Weights of a small GPT-style language model, trained from scratch on English Wikipedia.
Architecture: RMSNorm before each block, no biases in attention or MLP.
MLP neurons of a small language model. Each row is named by its layer, matrix (gate and up: input weights; down: output weights) and neuron, and shows model dimensions 80-175. Each number is 200 + 20 x the weight over its row's rms, rounded and kept within 0 to 999. A neuron's up and down rows have the sign that makes its largest values positive.
Before each neuron's rows, "fires in" lists the words (lower case) most often at its 100 highest values on Wikipedia text that the model never trained on.

fires in: "number", "robert", "country", "albert", "county", "liberal"
L2.gate221,220,208,175,204,186,187,180,221,201,169,208,203,180,192,254,204,213,216,189,193,179,164,168,157,212,166,182,210,195,202,188,183,182,212,214,232,190,192,185,177,180,203,176,177,183,232,188,208,199,193,216,201,206,213,223,192,208,205,223,194,206,192,197,199,211,199,202,150,259,206,182,202,211,165,241,178,212,210,183,219,171,223,166,202,216,220,194,218,181,243,198,225,175,203,209,194
L2.up221,186,193,183,192,191,203,210,210,185,176,230,179,175,186,217,248,195,194,166,186,177,189,200,158,188,196,190,207,197,173,174,185,177,232,208,198,198,202,168,193,182,183,203,178,176,234,195,209,212,177,217,198,208,234,226,182,212,194,230,188,200,183,204,200,216,216,194,151,218,199,174,207,209,177,253,170,213,216,197,215,186,209,181,210,198,215,213,211,205,214,209,223,158,202,214,181
L2.down221,208,185,184,190,214,183,214,208,175,188,228,164,215,206,187,215,186,192,170,195,196,201,144,189,153,178,204,231,209,196,210,210,192,200,214,192,200,202,189,179,170,189,173,205,220,225,217,204,224,214,204,195,186,210,253,186,175,224,215,159,203,208,168,173,215,238,186,166,211,193,177,185,183,210,217,193,211,183,204,245,214,194,187,204,190,213,216,212,204,197,223,222,185,214,187,171

fires in: "to", "would"
L8.gate4,215,208,231,242,204,204,209,205,219,196,193,214,215,202,221,230,237,194,216,190,169,193,211,226,173,203,196,217,183,198,194,215,163,227,170,229,206,197,219,192,211,206,215,188,246,189,167,226,185,208,185,181,218,160,192,238,201,199,195,169,203,205,182,211,222,222,177,224,177,192,187,217,182,199,188,148,193,186,193,207,180,214,212,176,210,208,175,212,197,242,220,192,177,190,167,166
L8.up4,211,201,207,217,224,222,185,173,211,204,221,182,235,193,216,211,217,225,183,197,187,212,193,173,192,169,163,208,208,198,218,218,175,219,202,185,204,221,221,218,186,211,282,188,212,226,164,202,209,229,209,183,219,170,168,183,172,190,196,186,168,189,210,193,190,212,204,172,179,208,206,196,223,189,230,162,191,229,217,165,204,201,212,201,201,154,215,205,208,224,200,228,200,186,201,208
L8.down4,244,219,238,212,231,264,217,245,235,204,207,184,238,207,227,220,195,208,183,167,164,231,186,206,222,225,220,214,219,177,180,210,182,190,199,229,194,208,224,179,173,176,175,193,213,205,186,219,185,216,216,193,211,160,206,229,225,203,210,182,206,163,182,214,191,217,217,206,189,185,175,188,193,210,197,192,194,202,199,194,178,215,202,174,189,243,200,228,179,216,215,216,187,212,217,194

fires in: "of"
L8.gate56,210,173,186,174,229,167,169,202,214,226,177,208,178,193,185,210,174,225,199,226,208,218,177,156,224,220,158,199,193,226,181,229,199,208,181,172,190,206,197,189,160,221,234,204,176,151,215,227,198,183,172,189,215,209,235,225,193,199,199,197,209,172,189,178,162,225,209,229,222,188,198,181,226,223,179,182,201,218,176,212,228,188,219,204,215,209,242,205,208,177,202,205,174,173,192,190
L8.up56,138,185,191,220,203,218,198,219,220,202,186,153,185,200,233,215,225,210,192,202,232,182,198,212,207,233,166,225,198,217,190,178,187,214,191,198,219,211,197,200,192,195,181,184,192,173,212,219,191,146,191,240,165,184,221,197,198,215,195,220,225,206,202,190,166,195,199,184,228,177,217,202,221,229,196,212,212,235,191,222,196,189,185,188,218,206,174,202,208,181,190,182,203,179,193,216
L8.down56,176,178,214,160,224,179,195,207,180,189,195,191,224,235,196,199,200,179,182,213,203,163,148,207,193,169,167,230,221,221,241,188,206,181,244,222,190,187,184,181,215,214,209,175,202,192,178,190,203,211,177,171,194,227,208,217,186,226,217,172,213,207,179,166,204,182,169,172,177,144,235,206,176,221,199,179,185,190,209,221,197,183,194,209,193,194,220,184,175,191,272,204,203,196,183,208

fires in: "used", "using", "use", "number", "failure", "proposed"
L8.gate394,203,205,200,204,192,184,231,202,202,200,192,232,226,197,210,198,208,188,239,204,223,200,183,187,190,170,167,194,165,200,184,194,171,199,213,219,169,217,202,185,201,168,204,236,196,223,196,228,206,206,151,229,211,211,197,218,225,194,237,196,185,194,205,206,219,205,248,225,230,224,228,198,220,178,222,219,202,188,212,200,204,209,193,156,214,186,201,229,179,214,151,187,185,202,183,201
L8.up394,207,201,204,238,225,220,218,225,215,200,164,212,206,233,157,184,183,194,208,210,219,175,192,200,192,201,225,160,199,175,221,218,180,236,179,198,238,176,180,196,182,177,216,243,203,203,208,228,183,228,214,235,207,255,214,196,177,175,173,236,231,189,214,144,194,225,206,194,202,218,221,200,208,189,229,231,191,214,177,202,165,172,240,171,180,234,207,202,189,199,197,170,181,232,200,192
L8.down394,192,210,208,166,213,158,197,192,162,210,174,202,205,207,189,211,213,196,199,207,189,205,184,158,160,186,181,193,222,220,221,184,193,208,202,220,186,190,210,201,221,216,170,194,190,175,215,214,211,200,223,181,182,203,215,241,199,250,228,189,193,230,201,218,224,226,198,205,221,189,203,221,198,248,200,227,201,181,179,208,197,173,224,211,196,222,195,203,190,223,231,199,180,213,197,206

fires in: "second", "various", "montuesellus", "economic", "previously"
L2.gate560,190,189,200,246,180,182,200,217,211,179,162,217,207,204,224,194,203,198,164,192,213,205,196,209,219,199,236,165,198,240,201,163,199,197,252,186,196,205,199,179,184,222,208,205,154,240,225,199,166,204,193,251,222,191,202,195,180,195,237,201,201,196,188,208,209,208,188,239,241,211,206,189,207,212,241,186,213,151,194,185,197,222,247,205,160,209,203,210,204,189,194,208,198,211,223,199
L2.up560,217,200,197,231,207,182,191,257,154,187,192,200,242,248,193,237,198,184,184,210,199,185,210,221,214,209,193,179,183,196,210,157,216,209,188,194,177,194,223,150,200,207,165,183,147,208,211,222,200,199,171,226,217,156,243,188,233,192,227,209,205,174,202,203,188,214,209,194,250,219,169,161,229,233,217,224,209,146,204,166,194,204,206,195,161,205,213,197,202,182,191,203,177,200,218,236
L2.down560,178,206,164,212,199,195,236,210,209,190,221,200,214,206,195,180,190,184,209,204,197,159,236,207,181,212,214,162,208,209,159,210,206,207,202,230,178,195,201,214,210,192,213,188,226,220,189,216,197,191,193,216,179,223,151,223,166,215,219,180,212,225,209,190,166,213,201,219,242,200,199,191,173,194,230,187,171,172,201,201,210,219,230,184,194,211,227,215,213,225,182,187,211,174,212,200

fires in: "would", "may", "could", "not", "should", "will"
L6.gate242,235,227,198,204,215,254,170,190,172,217,204,169,218,223,232,217,254,187,196,189,173,204,194,197,163,171,192,226,188,205,209,193,206,253,170,248,207,196,182,200,178,174,236,204,231,192,189,235,192,166,182,180,195,175,163,197,208,200,232,172,173,214,199,199,225,173,176,191,193,207,220,194,212,197,186,201,173,209,198,172,180,193,197,204,202,197,200,229,204,179,196,214,218,162,189,188
L6.up242,215,216,188,213,221,216,176,214,198,171,233,194,196,181,227,197,205,185,215,211,198,187,193,198,187,228,246,172,218,187,209,220,220,166,166,195,213,209,210,189,194,181,193,212,214,176,183,217,196,225,197,151,167,191,174,224,186,225,215,148,210,210,184,197,213,184,176,200,202,202,183,203,206,176,199,200,199,189,164,146,174,214,218,188,214,220,189,276,206,212,186,182,198,187,178,211
L6.down242,224,190,205,214,191,227,211,231,228,217,182,186,202,153,189,236,204,183,158,145,187,244,187,215,232,201,219,193,208,215,255,187,194,192,214,237,190,199,238,189,204,206,209,190,195,210,189,216,175,184,205,191,195,185,213,257,218,202,206,206,228,201,181,186,232,242,196,229,198,218,178,205,213,199,183,197,192,213,191,200,210,202,214,186,231,239,201,228,195,197,224,207,198,203,136,203

fires in: "that"
L3.gate621,186,230,212,159,192,175,200,237,199,189,209,182,169,185,228,198,188,172,195,197,194,221,238,199,220,192,210,135,227,197,192,232,165,193,199,221,173,222,192,191,195,215,222,155,195,203,198,196,229,208,209,217,190,194,207,180,191,196,173,208,197,181,203,193,221,217,226,189,176,205,173,205,188,191,206,186,209,205,208,215,188,184,175,232,195,214,203,221,197,192,172,195,208,197,194,166
L3.up621,232,208,219,230,197,195,201,221,183,190,207,186,176,180,207,203,191,182,234,155,182,213,208,170,195,218,197,206,219,205,188,201,186,195,183,188,182,182,188,186,177,210,197,205,214,221,223,203,226,171,189,198,186,162,192,178,183,222,164,159,190,211,206,202,210,205,171,214,195,215,212,198,220,207,224,217,191,224,257,220,197,173,179,190,162,188,162,199,198,206,198,200,211,194,258,165
L3.down621,247,222,255,198,222,208,181,211,149,192,187,203,190,187,215,212,199,148,220,175,177,230,184,198,208,203,200,185,225,177,178,215,160,184,207,224,174,196,188,197,191,222,191,187,166,234,199,244,194,207,208,187,200,178,201,203,179,205,210,164,188,171,183,195,199,203,201,200,187,221,199,223,184,202,183,200,168,214,234,200,195,159,215,187,171,204,205,219,176,182,220,196,231,198,225,196

fires in: "of", "by", "with", "to", "from"
L8.gate639,181,178,193,196,197,190,206,217,196,192,197,218,249,187,212,206,217,179,200,207,243,211,198,196,194,197,217,208,209,216,192,195,185,238,225,236,188,211,214,174,210,235,239,193,223,159,205,245,204,187,177,174,184,212,208,254,165,197,170,209,258,199,206,235,212,205,158,180,224,196,239,192,205,200,201,214,193,158,165,211,202,175,218,205,197,162,217,187,217,202,193,202,185,234,170,195
L8.up639,206,207,185,171,206,246,199,174,164,229,184,181,183,186,165,205,201,215,205,209,193,206,187,174,163,219,176,204,196,225,175,224,184,222,205,209,221,193,208,209,202,187,215,210,177,183,190,223,176,205,220,196,207,203,179,214,192,232,212,201,194,242,175,185,175,229,206,217,218,147,197,190,213,204,214,181,236,185,167,227,240,198,165,182,212,177,183,152,205,206,220,185,203,238,203,206
L8.down639,207,201,151,180,185,200,256,193,197,166,189,198,235,207,231,214,204,228,190,230,215,227,174,201,188,162,170,196,202,201,221,178,206,204,205,224,188,209,181,176,217,202,242,216,207,190,172,166,186,190,205,164,184,198,177,216,207,200,206,179,196,212,210,190,206,229,195,216,178,228,185,214,172,223,177,216,212,189,211,216,220,185,201,212,208,194,213,194,188,215,257,221,171,209,215,201

fires in: "that", "but", "brother"
L2.gate273,199,219,207,199,201,224,139,225,213,168,207,219,208,178,186,217,201,185,196,183,192,211,184,186,194,182,225,166,198,180,178,174,155,215,210,204,171,208,232,214,221,209,204,223,206,174,221,188,173,215,234,197,165,187,204,206,183,239,213,192,197,205,202,189,212,183,233,213,198,239,211,198,194,206,198,202,213,178,220,217,172,176,211,158,201,206,213,205,197,206,213,176,196,175,199,174
L2.up273,191,211,211,196,207,222,165,221,216,186,213,218,215,181,191,219,189,191,199,205,191,206,197,186,200,194,217,169,181,181,175,175,164,228,207,207,158,198,227,219,220,196,206,205,203,191,224,208,165,211,236,178,148,184,210,204,193,230,220,190,182,175,212,214,229,194,233,208,191,239,215,186,213,214,191,214,226,177,233,220,186,180,197,185,188,215,209,217,212,227,206,162,192,176,197,182
L2.down273,202,213,244,182,200,229,164,189,196,159,191,203,211,196,234,206,198,144,206,200,185,201,149,206,185,209,187,178,248,189,205,233,190,189,227,224,195,181,202,191,250,230,208,213,158,224,234,238,175,193,218,191,188,185,182,222,197,190,226,194,192,197,182,197,211,166,199,194,170,197,212,204,180,211,194,196,193,195,210,205,204,175,205,233,161,199,198,196,179,199,251,174,207,178,198,200

fires in: "number", "robert", "albert", "liberal", "tuber", "hilbert"
L2.gate482,193,203,187,196,217,211,184,176,199,175,202,157,167,190,216,205,217,210,189,221,202,192,212,202,215,181,227,210,212,193,214,169,174,186,192,165,183,207,210,161,177,199,206,204,241,171,189,236,184,188,237,178,186,225,202,196,182,225,166,188,206,210,193,197,189,215,222,192,198,262,201,183,219,169,189,203,244,188,188,204,202,207,172,190,237,230,233,201,217,209,213,227,214,198,182,167
L2.up482,217,209,186,212,208,216,192,205,215,156,175,162,161,183,189,199,205,192,176,209,226,195,211,206,211,186,187,207,212,197,206,204,200,160,195,171,171,223,209,160,161,183,213,195,213,155,196,218,175,189,229,209,173,216,194,213,182,226,216,209,212,204,178,202,202,205,210,179,177,246,203,214,224,187,192,218,240,203,178,247,219,221,171,200,222,211,225,195,228,230,214,239,199,187,200,205
L2.down482,190,201,167,202,193,207,217,182,177,184,203,173,193,188,183,180,192,194,166,209,192,182,185,206,173,198,191,197,243,214,237,193,183,184,218,176,232,210,202,167,138,203,200,225,205,194,196,238,174,200,231,176,163,205,211,221,194,175,205,192,204,215,166,206,192,246,207,188,193,234,196,160,196,159,203,221,223,175,192,247,193,237,195,206,210,179,233,197,203,184,179,208,209,204,202,175

fires in: "to", "that", "which"
L8.gate356,232,226,206,165,200,200,172,193,190,194,176,196,205,193,184,211,209,182,193,182,178,211,194,217,183,180,157,202,256,187,167,233,189,196,161,231,166,197,200,217,203,199,194,162,196,199,196,219,210,179,240,192,224,214,204,210,219,198,251,204,214,196,191,171,201,206,201,198,203,215,219,200,197,208,194,195,191,221,216,170,175,221,194,192,200,164,246,240,172,223,204,181,181,216,183,187
L8.up356,239,243,217,210,210,195,181,228,158,190,215,238,223,208,216,206,220,173,203,203,175,218,185,162,216,196,192,202,202,188,168,233,201,191,193,237,213,185,188,215,203,210,222,176,200,187,207,253,173,208,196,164,190,190,192,203,206,190,210,182,208,184,227,193,207,186,193,210,190,197,195,181,212,213,181,210,163,190,197,165,222,217,219,214,185,189,191,212,176,145,203,194,189,207,195,166
L8.down356,241,205,200,226,185,199,211,209,204,177,191,192,225,178,192,215,191,171,213,211,215,221,110,188,182,189,221,221,227,160,213,198,179,167,166,229,183,192,192,171,163,212,222,188,189,194,201,193,219,199,236,178,206,199,211,188,223,194,198,166,189,189,200,180,226,220,200,188,177,195,227,195,183,236,201,204,206,212,190,191,202,177,178,187,208,195,187,241,175,202,247,212,185,204,182,214

fires in: "this", "same", "that", "what", "following"
L6.gate398,180,196,197,163,219,193,185,229,169,214,184,220,210,211,184,173,184,186,205,206,173,190,223,214,161,168,210,190,209,215,202,204,165,192,187,204,178,194,215,166,189,240,159,164,203,208,223,227,194,223,176,202,219,211,177,170,176,187,211,202,199,164,192,181,196,189,233,186,180,195,184,180,215,227,202,225,185,198,219,235,241,119,195,171,172,169,213,211,218,208,220,212,217,213,208,190
L6.up398,148,214,210,177,185,184,149,215,176,202,217,202,164,233,219,212,190,159,187,186,185,191,196,178,186,184,174,198,227,158,217,216,189,203,206,177,224,216,188,205,181,176,189,188,202,230,229,186,197,202,199,219,195,206,224,186,200,186,206,197,221,230,195,219,214,168,196,200,164,189,174,200,216,238,163,219,234,237,239,197,229,230,214,214,189,198,207,217,207,249,196,206,167,213,212,211
L6.down398,221,242,231,208,196,221,208,242,169,200,215,206,186,225,204,192,207,223,216,229,188,229,194,203,179,188,208,183,235,191,182,234,198,190,189,228,215,222,219,206,209,192,186,184,194,226,227,233,198,209,203,194,184,193,162,194,229,236,222,229,232,190,192,231,194,179,183,204,179,208,204,216,215,172,189,216,203,201,241,200,188,200,191,212,182,178,229,216,179,189,207,175,202,195,208,201

fires in: "on", "one", "losing", "earned", "walnut"
L6.gate674,188,177,201,221,182,206,213,237,195,179,192,217,204,250,179,188,204,188,187,198,186,187,202,254,202,216,199,181,229,223,204,201,126,194,187,193,174,176,209,199,191,236,212,209,189,185,181,208,156,188,242,215,182,208,176,216,237,227,181,212,219,224,216,197,224,202,218,172,217,182,215,184,196,193,231,186,206,210,205,182,183,194,212,194,225,225,190,203,219,204,199,201,216,201,196,203
L6.up674,179,182,203,146,194,195,209,224,206,167,180,207,196,193,223,201,196,168,209,214,233,178,166,216,220,177,193,233,178,223,216,199,228,191,193,196,189,181,201,198,160,221,199,195,201,191,211,180,153,197,178,180,217,158,155,189,210,185,215,198,177,240,203,178,211,190,208,187,186,165,213,226,197,191,189,205,172,245,244,213,191,167,181,211,219,208,180,172,197,201,186,176,178,185,179,176
L6.down674,250,177,167,242,188,208,218,197,219,199,210,159,174,182,194,197,234,168,217,220,202,195,164,209,218,168,187,225,216,226,196,222,191,198,188,192,224,205,202,192,220,191,209,181,201,203,240,198,189,230,196,216,173,201,147,200,193,187,215,182,218,172,202,181,214,195,211,225,173,182,205,202,200,216,211,205,235,151,227,188,198,214,210,212,183,195,181,213,177,191,248,195,184,214,199,209

fires in: "this", "instead", "instrument"
L6.gate191,159,204,215,197,202,223,185,196,208,190,176,245,187,198,187,203,186,211,219,219,196,234,186,193,223,206,196,153,210,199,205,186,209,223,209,220,237,187,193,224,214,215,198,211,211,222,191,208,214,180,199,220,181,204,193,216,181,219,195,198,155,228,166,212,216,222,218,244,194,220,200,210,170,235,175,227,218,220,184,190,168,199,187,194,205,189,188,228,206,216,181,234,190,243,203,192
L6.up191,219,222,213,187,179,227,197,191,202,243,175,190,206,214,183,194,183,174,226,211,178,199,200,181,163,202,176,215,205,159,208,198,183,213,193,176,195,192,194,241,195,211,185,204,196,190,230,170,205,194,222,211,166,210,202,162,183,207,211,197,177,213,198,205,180,195,198,202,193,224,190,214,230,214,206,210,242,183,210,206,177,168,197,187,179,203,180,190,233,217,178,197,195,175,197,182
L6.down191,217,145,177,197,191,219,215,192,181,217,186,213,204,216,203,232,213,205,217,189,181,221,236,193,202,226,235,216,185,204,230,170,160,188,191,226,204,181,193,216,208,225,176,227,209,176,169,184,173,176,202,241,197,162,181,197,185,218,191,224,212,213,172,234,166,177,211,239,202,203,175,209,220,192,206,200,198,219,235,220,228,184,207,191,197,187,175,210,183,147,215,221,197,151,197,194

fires in: "but", "became", "between", "become", "both"
L10.gate622,204,211,223,183,212,182,160,206,170,197,197,188,215,184,192,205,202,183,207,206,213,221,191,173,220,185,202,213,176,214,196,217,186,187,207,190,220,180,184,192,193,205,194,173,187,172,205,169,197,150,187,209,215,187,220,203,188,192,196,216,212,179,203,176,193,171,173,190,186,223,189,206,182,214,217,156,202,209,205,224,199,189,197,189,180,203,224,194,202,186,234,213,214,189,192,188
L10.up622,172,206,201,225,195,216,174,205,184,169,195,202,193,185,177,209,199,187,234,190,197,190,215,166,257,186,159,204,222,218,181,207,226,214,214,215,234,209,229,180,211,206,211,167,189,201,217,202,215,213,253,189,212,197,176,168,178,211,208,159,215,213,206,196,172,214,199,215,174,195,204,184,221,176,213,210,197,234,190,170,233,214,235,229,195,194,219,211,204,185,200,182,204,179,194,195
L10.down622,202,201,211,181,190,228,171,174,185,167,202,188,227,218,232,216,221,186,194,193,199,201,187,205,200,181,212,192,195,198,204,199,212,187,218,212,209,204,212,224,215,214,192,225,198,202,188,190,230,190,193,192,217,207,182,214,225,231,165,188,190,207,216,223,188,197,195,203,207,218,182,155,171,187,207,200,203,191,200,198,189,207,195,229,185,165,245,198,168,189,226,195,203,225,197,190

fires in: "made", "used", "images", "using", "important", "impact"
L5.gate203,195,205,217,211,213,171,210,171,219,222,200,204,230,223,204,197,176,210,191,198,185,204,209,212,175,191,178,163,195,202,172,199,181,233,191,226,196,178,195,203,195,159,206,178,223,204,201,215,213,222,202,205,199,187,203,187,226,202,184,210,202,210,225,215,197,206,184,165,189,220,184,213,199,174,187,213,162,212,188,196,232,168,180,155,208,205,196,200,179,161,190,189,201,225,191,191
L5.up203,213,186,225,229,233,158,212,183,210,229,220,230,217,220,203,189,221,224,173,175,190,210,205,201,191,195,223,184,242,190,228,196,169,230,181,212,183,191,223,190,216,188,169,234,194,175,192,231,226,217,219,172,178,196,198,199,211,199,206,228,174,212,200,200,184,192,146,189,197,237,224,239,209,178,202,220,166,200,155,154,229,164,185,164,218,225,194,213,204,200,206,169,193,218,215,194
L5.down203,182,188,196,213,201,167,194,169,228,229,179,233,215,221,171,197,227,206,209,199,213,228,201,225,236,223,209,195,177,189,232,184,195,224,220,229,185,184,217,162,198,187,161,202,168,220,212,184,232,212,184,182,182,247,181,241,177,161,205,253,216,227,220,206,192,236,203,212,214,184,220,177,200,212,201,202,177,167,206,192,202,190,214,179,216,222,208,249,174,197,216,201,172,174,236,214

fires in: "second", "building", "built", "book", "economic", "buildings"
L2.gate319,181,200,178,203,185,190,194,231,177,220,169,213,205,188,200,212,230,219,172,211,214,207,206,216,228,212,222,161,180,232,184,216,187,189,218,165,193,173,181,200,186,222,174,191,211,231,205,235,210,189,175,217,191,189,179,169,197,195,198,198,168,189,211,161,189,226,208,237,181,192,201,180,209,195,190,208,183,208,217,177,198,196,208,180,180,204,205,236,169,193,191,203,238,195,196,214
L2.up319,186,194,164,217,185,218,208,204,206,217,211,162,212,206,168,214,173,208,180,220,202,244,214,211,211,226,220,175,195,232,212,215,199,226,205,181,174,223,213,199,193,195,186,190,199,211,210,189,192,194,170,199,224,186,195,205,173,203,213,190,168,181,182,190,179,213,186,197,189,187,169,208,190,192,213,201,218,149,193,202,192,195,231,188,167,138,210,220,197,205,209,241,255,187,203,200
L2.down319,197,185,153,210,204,195,196,184,232,206,217,177,223,211,175,184,163,173,158,187,217,215,216,206,190,182,235,193,197,232,201,187,188,192,204,177,185,207,220,191,193,204,181,204,202,200,208,150,209,230,219,188,218,195,202,205,184,226,203,195,218,188,163,174,217,179,192,188,201,187,207,232,191,245,197,182,192,207,205,186,189,205,208,246,199,187,219,223,202,212,219,192,229,199,175,202

fires in: "appointed", "april", "appearances", "appeared", "appear"
L5.gate412,190,240,220,211,210,185,161,173,205,191,200,196,220,216,214,206,166,226,202,193,229,190,199,223,205,194,165,174,190,172,211,208,195,208,185,197,175,216,158,168,184,222,228,166,235,210,202,184,163,195,213,212,170,177,199,196,194,190,210,176,180,225,211,185,212,201,184,205,179,207,208,222,190,177,192,210,230,221,199,219,221,166,206,188,222,192,195,189,195,238,222,190,202,173,184,182
L5.up412,210,220,219,212,194,220,181,173,194,198,215,223,194,207,179,201,183,237,180,191,232,186,212,190,189,175,179,197,215,167,199,207,198,196,170,197,178,241,161,184,194,191,235,195,219,178,178,197,179,213,214,244,182,181,191,173,171,196,201,154,180,223,191,211,205,176,208,227,218,211,199,216,181,201,153,200,214,198,175,239,203,206,248,192,207,191,214,154,180,195,216,184,217,179,209,186
L5.down412,193,232,190,225,188,221,208,182,220,172,206,176,163,196,188,179,171,209,209,203,181,242,219,220,181,200,202,234,229,198,189,233,201,216,198,165,218,227,182,196,188,173,214,205,151,226,190,197,176,225,171,185,219,175,195,204,207,184,217,166,173,175,195,210,216,222,212,183,224,178,161,203,187,226,197,190,179,197,208,233,197,199,176,204,208,207,196,187,180,207,214,198,201,203,191,174

fires in: "district", "government", "council", "program", "constable", "programme"
L6.gate647,178,178,188,207,184,209,228,174,208,210,215,199,237,185,202,214,196,175,216,228,223,170,187,186,203,191,215,204,150,190,206,221,205,163,197,170,194,229,203,195,221,174,204,199,214,209,210,214,198,241,188,212,185,204,203,207,214,216,167,167,181,197,185,226,197,156,234,225,228,218,198,202,213,178,205,207,227,182,183,233,188,216,131,180,211,209,203,188,201,206,237,206,192,200,182,210
L6.up647,179,194,222,203,183,173,183,207,164,233,217,175,192,221,174,229,196,213,164,186,209,204,217,194,210,170,215,228,212,173,233,167,175,196,202,206,206,213,179,217,209,199,210,206,206,215,192,200,209,200,220,220,232,225,243,214,162,199,192,190,179,193,218,246,172,175,195,201,184,206,171,171,135,210,197,208,175,189,201,185,220,181,174,237,186,219,213,198,231,195,175,203,181,177,194,219
L6.down647,191,184,228,187,195,224,191,198,213,136,213,213,230,183,194,177,220,219,174,198,211,197,164,206,219,173,233,217,180,225,175,194,217,164,201,174,181,195,208,214,187,219,217,164,179,192,197,230,179,197,197,226,167,200,203,258,192,186,206,218,180,208,232,230,236,154,200,208,245,198,169,200,181,232,217,206,193,205,189,207,217,251,186,237,194,184,193,207,189,198,218,195,199,224,214,219

fires in: "other", "also", "did", "daughter", "by"
L3.gate568,215,207,198,155,228,207,196,170,203,182,238,200,214,185,179,170,191,172,197,206,202,213,205,232,207,202,223,196,201,195,201,180,213,193,204,223,212,199,180,203,202,181,199,205,195,198,188,151,216,212,199,169,203,187,203,219,199,182,260,223,216,209,185,222,183,170,182,172,221,236,192,214,223,200,194,208,196,156,229,169,187,177,205,192,211,201,239,213,198,231,179,206,207,201,176,196
L3.up568,221,230,199,215,198,170,209,202,198,180,204,232,215,202,180,170,231,192,194,216,220,219,160,210,211,203,204,147,212,193,203,175,190,189,221,170,149,246,182,209,195,165,225,230,212,200,193,202,205,170,200,186,169,213,208,225,205,141,194,179,253,155,177,200,194,195,174,182,219,198,193,206,188,191,206,194,191,183,194,206,226,200,208,183,169,190,222,203,201,186,195,245,203,190,208,214
L3.down568,215,185,232,209,181,203,219,191,208,226,218,217,205,186,219,166,189,182,221,184,210,213,226,218,201,187,210,170,214,192,198,209,214,203,207,253,196,192,199,145,227,193,191,169,215,199,221,205,188,200,225,205,204,220,221,199,195,182,214,216,187,207,258,184,196,198,197,176,164,205,207,188,189,150,185,216,225,221,227,177,167,189,191,207,221,193,226,218,196,216,201,187,194,188,180,189

fires in: "this", "when", "although", "though", "decided", "today"
L5.gate386,168,220,209,197,185,197,209,207,212,191,172,190,205,190,231,184,190,213,179,194,214,189,187,227,193,212,172,156,200,178,203,170,211,213,203,207,195,180,192,230,202,229,190,179,225,167,232,177,155,197,226,216,190,194,204,209,200,207,189,228,195,207,223,204,199,212,242,165,173,203,199,213,215,204,218,256,198,212,202,191,199,229,230,215,194,236,211,212,232,203,180,199,201,193,191,181
L5.up386,195,167,212,210,170,185,202,210,207,193,204,192,208,209,175,196,228,184,196,231,222,191,202,192,206,174,206,206,207,197,184,236,189,197,237,177,209,193,217,205,169,186,224,196,195,187,190,165,211,191,214,222,179,178,194,169,221,208,201,214,113,201,199,189,177,212,177,198,226,202,221,232,163,200,227,223,184,202,232,178,239,182,179,172,164,246,187,170,194,194,178,207,236,221,168,195
L5.down386,233,167,160,201,213,210,203,236,200,212,196,199,198,262,196,202,196,188,174,208,206,203,238,199,226,229,156,235,210,228,205,212,215,185,193,198,177,217,215,204,222,211,183,199,211,214,179,194,215,219,201,173,197,232,183,219,229,185,244,193,214,186,202,206,229,242,198,186,219,198,170,176,211,176,219,190,190,204,181,196,242,220,173,188,214,223,224,191,219,217,190,198,235,202,203,196

fires in: "did", "on", "other", "one", "decided"
L3.gate141,215,191,200,200,198,210,226,197,178,163,225,231,193,252,207,189,204,235,207,190,195,235,191,202,194,199,196,237,192,187,178,199,170,200,195,196,183,233,191,193,192,181,221,180,197,207,233,198,198,164,210,217,192,216,221,252,154,169,211,179,210,182,181,199,215,176,220,205,214,237,203,203,212,204,191,206,189,201,206,170,184,205,221,216,221,232,208,157,187,218,217,191,198,186,167,188
L3.up141,230,217,212,206,229,178,214,138,213,192,199,215,235,232,203,186,211,198,173,194,191,218,179,192,214,180,212,236,199,209,223,215,210,197,224,227,191,191,181,206,185,227,199,218,199,247,193,171,180,187,213,173,219,211,159,208,179,202,177,197,187,229,212,172,195,176,181,181,181,211,185,214,193,166,161,242,204,190,204,213,180,181,206,222,205,201,247,196,186,231,205,200,201,179,211,200
L3.down141,230,170,218,205,211,217,191,181,193,211,195,225,159,225,191,168,223,188,213,219,191,201,168,211,195,183,180,183,233,201,155,185,189,232,208,192,186,196,204,195,172,196,190,193,236,207,206,215,201,165,180,205,180,199,206,195,166,176,211,220,182,180,189,190,196,202,193,205,204,187,191,244,208,194,203,186,211,215,164,197,196,208,188,208,220,211,225,189,218,206,152,219,191,224,213,206